Part of a small language model's weights: 65.3M parameters, 10460 steps.
MLP neurons of a small language model. Each row is named by its layer, matrix (up: input weights) and neuron, and shows model dimensions 176-303. Each number is 500 + 50 x the weight over its row's rms, rounded and kept within 0 to 999. Numbers have three digits each.
After each neuron's rows, "fires on" lists the tokens most often at its 100 highest values on Wikipedia text that the model never trained on. A number after a token or word is its count.

L4.up468:528547500567495452556530487520518535528555521536528506537438525520470537485538456545576503609534537442475534406625512518436526569476551567547543422431416503515438415469470503379502603578554509551492489477367449492525614554473437524511492479492512490468513532510542579427467546523460592523502562579563539501520520450579478521454498557561544468508590517614565527489485598503544497591490
fires on: "ing" 17, "ur" 16, "s" 14, " to" 8

L8.up2221:578460486417449408430534535491471547431505460559495456501571479469588584456446611447489513483559553476549474570463510469492448564438508418524522550467432551465501439413419517513475522533541547560489499420569431477461521507548508536449539518494482544454498479515516415419447520481456497473455466444518459508505597482425461518490582478455516564504477516571437464466548525530436505473555
fires on: "," 43, ")" 7, " and" 6, "ift" 4

L4.up2035:485475446469534550425451379463464521518513470528423419503470444508434519450526455477576477455566461427459630521475578424534465457489497515509501536534517506609602520477496463561422490519597563442485556513570468429450433497515385475489552564442454389511488529509456466450490488501520499424585456606461498572511503542477534544469560486471499444584396461458470458456558431516502505594606
fires on: " Ha" 23, " lo" 15, " dr" 11, " us" 8, " Re" 7, " bon" 6

L8.up2293:572498564449450499502536550542572533444482505413430449542456449482464524508522495436464608536443466576520563376481489474503453450409552468530531469519495532485438500516503490518514458381522548519477522518522457364520445524534441567526532514518544517563548558458564514526493507586395529604495501530599536551500490573469480482512530538432532451463528502505486509485457475492488379373474
fires on: " |" 24, "." 15, "=" 6, "ula" 6, " a" 5, "93" 4

L4.up782:559537468473518569524555467560503538500552423475457451550472562482532531547462491505425531416443540443451522450514487484518425418412543447495508534489505546479493382619533507459558469455493510518503578471494519445530513498469530504379505591513511595606475565535552434517372548551439480557569445569556543490443548527536525405555479510516483510506507461533481496557471471591544475501574
fires on: " League" 15, " •" 12, " US" 11, " AUS" 8, " Highway" 7, " World" 6

L8.up1180:549572535532547501505517498569538506495578438443478530648464461521525407620436451527471551440445456523531490466446502483436457472459503536509497543453544517524542552515518531511499456552563577471556467558484532403528489458512515498457517610472444468491470439440524477379518503534469473556556541564475496504467534470499552502535485614514452505654485428511501449478390429488484420499490
fires on: "g" 19, "t" 12, "/" 7, " art" 7, " Art" 6, "," 6

L4.up1873:513484486444473501507535460521569425576445504450479471578540502587493539494593447539526551492539434501501566494531431537422580478424467528498547535455448502519505535489522590519469485465558560454523555553450609624484522455427395460550481546536463522520549512443462542374513498430534527637514502565446570669461483444567508373527442456434515541508469491487497501522544419445568513546478
fires on: "\n\n" 26, " as" 16, " was" 14, " is" 6, ":" 5

L4.up1653:596629609546497547526663504470464479483525501481481527535411509457531444494463452467513555486532509497446467539529380506565428400510550533581520508433473466519516450575568496509516502494468531515515522538530552589504522481439566451445547451525497455589492480525545470465487539550565476505585492505467490467474583544517520450479482505393518443485501556534428490574545439498502357514456
fires on: " •" 27, "/" 11, " World" 11, " Mexican" 8, " Euro" 5

L8.up1814:458421557476483531566522515434536495470524503462397421475501476484474553585527526552422496542492465570508419544460543524543604558405467417455507421567512535516397400491478551470535408402505476520518424514525491394445484489535503536501473569487461577476546367523512514403526562463524486536447419483552542443543490359592476506514471597553522507483586535403504499595433431536482505444427
fires on: " or" 14, " and" 11, " a" 10, " as" 8, " than" 7, " is" 6

L8.up2137:551483562545471418524543456486471526540535526529479433607408499462475475503427494459537462412495501428385539415486442570495689413440527442460439492472506446484511525549514517511445515516521520548611504542477550541531434491508607586548516525509455475418508445481558565346389573525425508485479570504499444577569512496563455591431421504446510519499481460483463568481560531568501491474543
fires on: " the" 20, " during" 14, " of" 11, "-" 9, " since" 7, " to" 6

L8.up1587:502439487485384463496482568526602508565446515484491454515461504474545455493478508388472530494483498508506482474530520487505499495529528505536562431570436587459459432495506608524499506369490515488528403418529504424494512486487489428627526487429491457512519499448607502431481536508460531513418538563462476553480481414517518537531452519408517434593551465536480526516415467613493560492479
fires on: "." 67, "_" 13

L8.up663:520439470518450496497580489475400498462431528510448601419414459469489578573379524545490487485443454506513506519400477520525501528466496464463519493479545499583513467556491583464484495569537462476519467414454546430598482478475538596464542466600495488475479460447551499411481503565506473563451459532459502486474581584554419462344498511446494508561613403480525535517607449574554463482454
fires on: "-" 23, " |" 20, " in" 14, " of" 9, "ni" 5, " syn" 4

L4.up1469:400495572444485484508565526601541578546448504476478442493427497432500543453473498495455408432415500507556544502643452522530472466517519441427524525572629447582523514566522517458494499541486467516525488490535582509466462494440489541495523431448527492480527489528497614439505609491429460456471540569489558516450369522574457424509537467513511498477466471430465565424408526464504483511501
fires on: "ni" 16, " has" 10, " named" 9, "nd" 8, "{" 8, "." 6

L4.up1218:470456457503532435459441522437510465488469549507575504460672565514531465458440446469494495385537474439490522542459468597506489516446472487489506541469388539566463432532490444528497509534479485444460530498388484518548524465571494444468495590386447506636631506542506411469553519539511512486448564534485497556516517493513595462390505437475443371468565528449457512475443419513541521520454
fires on: "'" 26, " of" 19, " and" 7, "er" 6, " on" 6

L4.up859:541529558408421494430575458563548488517490523462444465446602545516566497470494510424474513511456467451542419539555479467512528559469550406501538476442521481465448517470516458519452445543551544568519482514510505572411520500514520579459542506511535560541573498577507487441484522461532495517533404553461433441497550493513470435531541492433485506515484464538445519544506495565490482433520
fires on: " and" 40, " of" 11, " Whe" 8, " @" 6, "," 4, " at" 4

L4.up308:479471517477589468462457554505558631475580505487522502528581490495487498439436480364421535416486468446504508517549506508404473480468495509597502418490497649532489455605515515497547563573454526480567533504506476559446510487515587552492496547474519575483543514452465502424508546492454490486568506470473553543448484452523441488534416478486429486522493560436508529611419446520496485537543
fires on: " on" 24, "–" 23, " of" 6, " 14" 6

L8.up2059:470486494475478396471543580505568474523499438464442508562489452460530484572557464388469534474477471524531532580525613506450523390472574501532484530527440451499386439539462493501540488495559530583534485512528507417507500480519520527483527514419467438516551568512526498464462580460522500513512418591452530587407522375508437528575456525446460554536509424433518449555513489457491443499504
fires on: "." 22, " The" 13, ";" 11, " Bre" 10, " Ne" 5

L8.up1411:521439573528468456489570533478517491534611550545522537438540498440414535533577503530455511423521582513422452373566487482521548473493558486447402457547472470434504542586451417454496529520466466571537520487552607546422534468573486455489510481571494403574575545559433484474482461556526470502484433447449490516469518423537581527464470462517494546534509437458479629494548469477494564451562
fires on: "'" 58, " 2" 10, " P" 5, " were" 4, " U" 4

L4.up1295:603458498482420505442568604541540540465536497457482569454546507557547478511442561507428509508419511527518465470436529545497490495575537405436546482538475575415467489524494451463482411509500501596476542559479422382521470442450569478434647506545510493540506500504483476476412615551470538474510549573552557474529571516537504363493584588443444440547528487448452511491529544500556489539505
fires on: " comp" 21, " exp" 15, " opp" 12, "pp" 8, " prop" 6, "mp" 5

L4.up936:576456381464411490464530550459530500452501526407542527420398491554514497548524566487463567423496480502512513569469408511519485489425504488499452540536456534511523509517444534597486498386379483509561533547498595447587431498468396553506500471444527462460507431465479424472427531475486443531394501490395495567489510602502371444407499440501414499558489539484611553587535520500529504513590
fires on: " of" 20, " member" 7, " file" 7, "on" 6, " former" 5, "ni" 5

L8.up851:601505544512530528478462504479440492431482474515500457527491575466478536515504480440487573449456490550487524517491514469438627506512579538492484553528431478502502428431507491461461525494510552522505497454479452507532522578480480498439441515526547571541436421456513469507526520437531411514545541471600540431451532549516504420473546483412472510514565494446435547506474507562493506461481
fires on: "|" 27, "ff" 10, "t" 8, "de" 7, "d" 6

L8.up29:528494546360390480468494508429483495413489428486520520591512486485535476534506360472574516500552450515509600459538530602476545544504485571572547521572431465483447508467474538497522537526563574570556459460461537536497507524528485466482544515563517457461412483485517470451455482567363582498512539433534541447608447528469520515504574438449560490533465529498439497537585586495521422477447
fires on: "ing" 20, "s" 16, " and" 9, "ion" 5, "ce" 4

L4.up51:587439489495464395428602464539569621536617476440417444502457539532475501483530452442467467484389469555471471509516448405536550531542546538478505470582570554464421488507472587477450530527521545476522463501530520467482500522511478494486448501518467500559524475432590496535528532588374459509576478458403472438499545461598528448507389506536493482524489480545464445526523520588437530505502
fires on: " at" 35, " of" 22, "." 11, ":" 8, "–" 5, " -" 5

L8.up347:615453440496497476434543489477602458605482520418501515507499511504524552489490457372503481465515462396510554554526457464477468497496475478412511468493422523458511488525602495552461396406510544517494499516476535415532424550485546622493486525495479459491489462527535448426424582519467523566545448474393480577507479438529504454505431493490475558544538397507509466539523413539493536552460
fires on: " =" 34, " M" 18, ":" 7, "/" 6, "(" 5

L8.up1988:586463472399505489409443447572470590452478507436556509471513450532596574487489417504544448447516479553499553582457421512508492457410487505541563579518504618562496461434459526557485565510563583429516539458518486545500534523388467405354581494403408461504462421469596425441481518469569507488501524529500392554527564430419476507473489529512487540494526431515531521440532473576430479487564
fires on: " ." 27, " film" 14, "." 7, "m" 5, " ret" 4, "," 4

L4.up1240:454460534357481425496525504537607516593445540446434465539552570379538495450495430433417559543550511535507451444563441507418496503479480560542469499546550594502487440463515438546411517531472538455476512533527516466503565467526425593560512542489442534547521480470552411430528493573397543438521413496530429453508534575547456404521471440487425556485512480545472480518522428509481407529545
fires on: "H" 33, " that" 22

L8.up1913:491557520399528488381559539456536485546490560445569431530541537550533492555519533427399510477516481537463482542483507548542543421494536497481474469489570502483458537507487522477437473432532508494461619444586618564474524468535465466523592525566433494609624548399464536532477488433509510562441494533486500446447486555639510458477427542480549595409502556507510571437506401541501445457463
fires on: "=" 23, " =" 15, " Green" 8, " is" 8, ":" 6, " Arm" 5

L4.up2203:415485552455428599560511480545542567510461558469577532385449468507578394428458550513511405511479585485395489534525570520542502576535548420550454505502438470462530580566504486560516416555504427488520557571503473524411468544530529470445485501554597572561482432539501415499550436572555507430553499534464597503558475561555473497677559572511552447506442516455494525498484522432450561444423
fires on: "ie" 20, "an" 15, "nis" 8, "din" 6, "una" 5, " from" 5

L4.up615:387468432549560471523481499466506579562504479527561495578531442493550513441476537563493506499550372512558509502439432440554398520535495360554520550521503502439587508471513450447500531500423447517559493424538515500492466585469474519509517525426530469488466436518476446579511443420501465615505465526474640529466602436504535522439450401421613462580533558412458519510531513411526468538547
fires on: " Id" 12, "-" 11, " out" 9, " 0" 7, "Ad" 6, " So" 5

L8.up1970:506496523494506517532433495503528513503446511495370486494524446534544500496522511400490512456540439568515560517437557503481456401495578511443473527568575580501485470549514486440559519424520531491510571593446578522413441554480449484510615539552485546612509464505601448436506532548486508430459568511489527494447605405519514472460413551541486484585490492564407519473492516530462427419504
fires on: "=" 34, "." 27, " \"" 12, "," 5

L4.up1141:500557560504475472483526507519478453475576453381373530518484437425487462560510444425568497528491555492465551560475474500488491509588455456594464531573500505508498506486473509373467478486569469538515494527495547457613413474610408472468451504577550446572511555472507466512542445609416483509493487531501444391505505411458440524453499539527498513409438542477466523546523540570501505449436
fires on: " who" 23, "/" 16, " of" 15, " Cha" 7, " Ye" 5, " Choi" 4

L8.up1853:497459423511535451459490567449511462415486462480398539534408442449505508512531500502498435469575461498495542600495493580487579446498639414513573580515506566549419467555432552536423488414549530545475491527499443467425463470474515416423545549436463479487486358485490558346472456479455538549502510561508508504451518372459493395456532563525511479517469459477449455507538567511468473344522
fires on: "." 21, "," 21, " and" 19, ":" 6, " or" 6

L4.up1384:501571484501436473523571499419461595478477459525484513502404546490497517368515529454490584452488433569443416539489433525510527549513510471474557601446522503540497487546508539470486481433577522492498513450527461475370422381488414548443506474505544459499510430382497457438540554492445477508494491508533535587495591562508550560502498512497447482536504480501490432568599422593442448407498
fires on: " University" 46, "ne" 10, "–" 6, " university" 5, " n" 5, " ever" 4

L4.up2049:586529529554473465445599411504564473599578543493510492543490542464482455417521498342513498427498473506520521559520473475549487469455612476483520500507466569428508416561499479527465467426414534497498491501498486443493459496378499515512551509508458478543453445520641436515461531564451503585548520547504483507484543467520452447491446484471507439593635471465481426478503515523465464552475
fires on: "-" 39, "/" 31, "(" 10, "–" 9, " ." 5

L4.up1178:469517600504455512494555472470505471506579548539502526544456440485459510431504415458472502495484536502557490461471422463549482517410603555431521504717436470475559506512541484448459462556446458496503425526447482421606486529516475567545514565484470530471522494446521482566476512559396500569471477548440492601439516463549537533528526448458563435505552471559433625447448450496435444538542
fires on: "|" 21, "ing" 17, " |" 12, " pat" 8, "it" 5

L8.up1532:461573496513441509575577474528595476490476509524475599433439525458522506505495414420433485448559503453411534503505458442579584434536505470509549492496508511423505446538521508529520445508510489534568436558530505412483539539479483441488529459486483478490521597470568531428449627485423530564537447529439473507518450520532525631529490550476472482482570442601462455523568445521554475515452
fires on: "\"" 28, "." 20, " who" 13, " sh" 10, " what" 5

L8.up1578:453520514509532506459454406521485501394573443504464475507531520492554595517476556532514473507499508437448509465487375530517489532403527394577524461527513476544485533467535552402542482531583485490492556458466530413502542477407480464491454543524398554461545503393523462525431545458507352440507564517522561516443586507515375473442541460524445481468603483442439504536572496486512458510485
fires on: ":" 22, " |" 21, " —" 10, " of" 9, " both" 8, " in" 7

L8.up878:574567542493511547451513507457507497567540524414396531552493459587521566467511437484539497497433472490487481413523401519459535524507583404520527487550482495556535467538542539475563443471450554502527515448450547382477509510541492514461565537502491516562530422614478443430560528474460399551516442531521536507598508455463474507472533517467482399585500420414507509466577491574445484486539
fires on: "," 30, " when" 15, " so" 6, "=" 5, "When" 5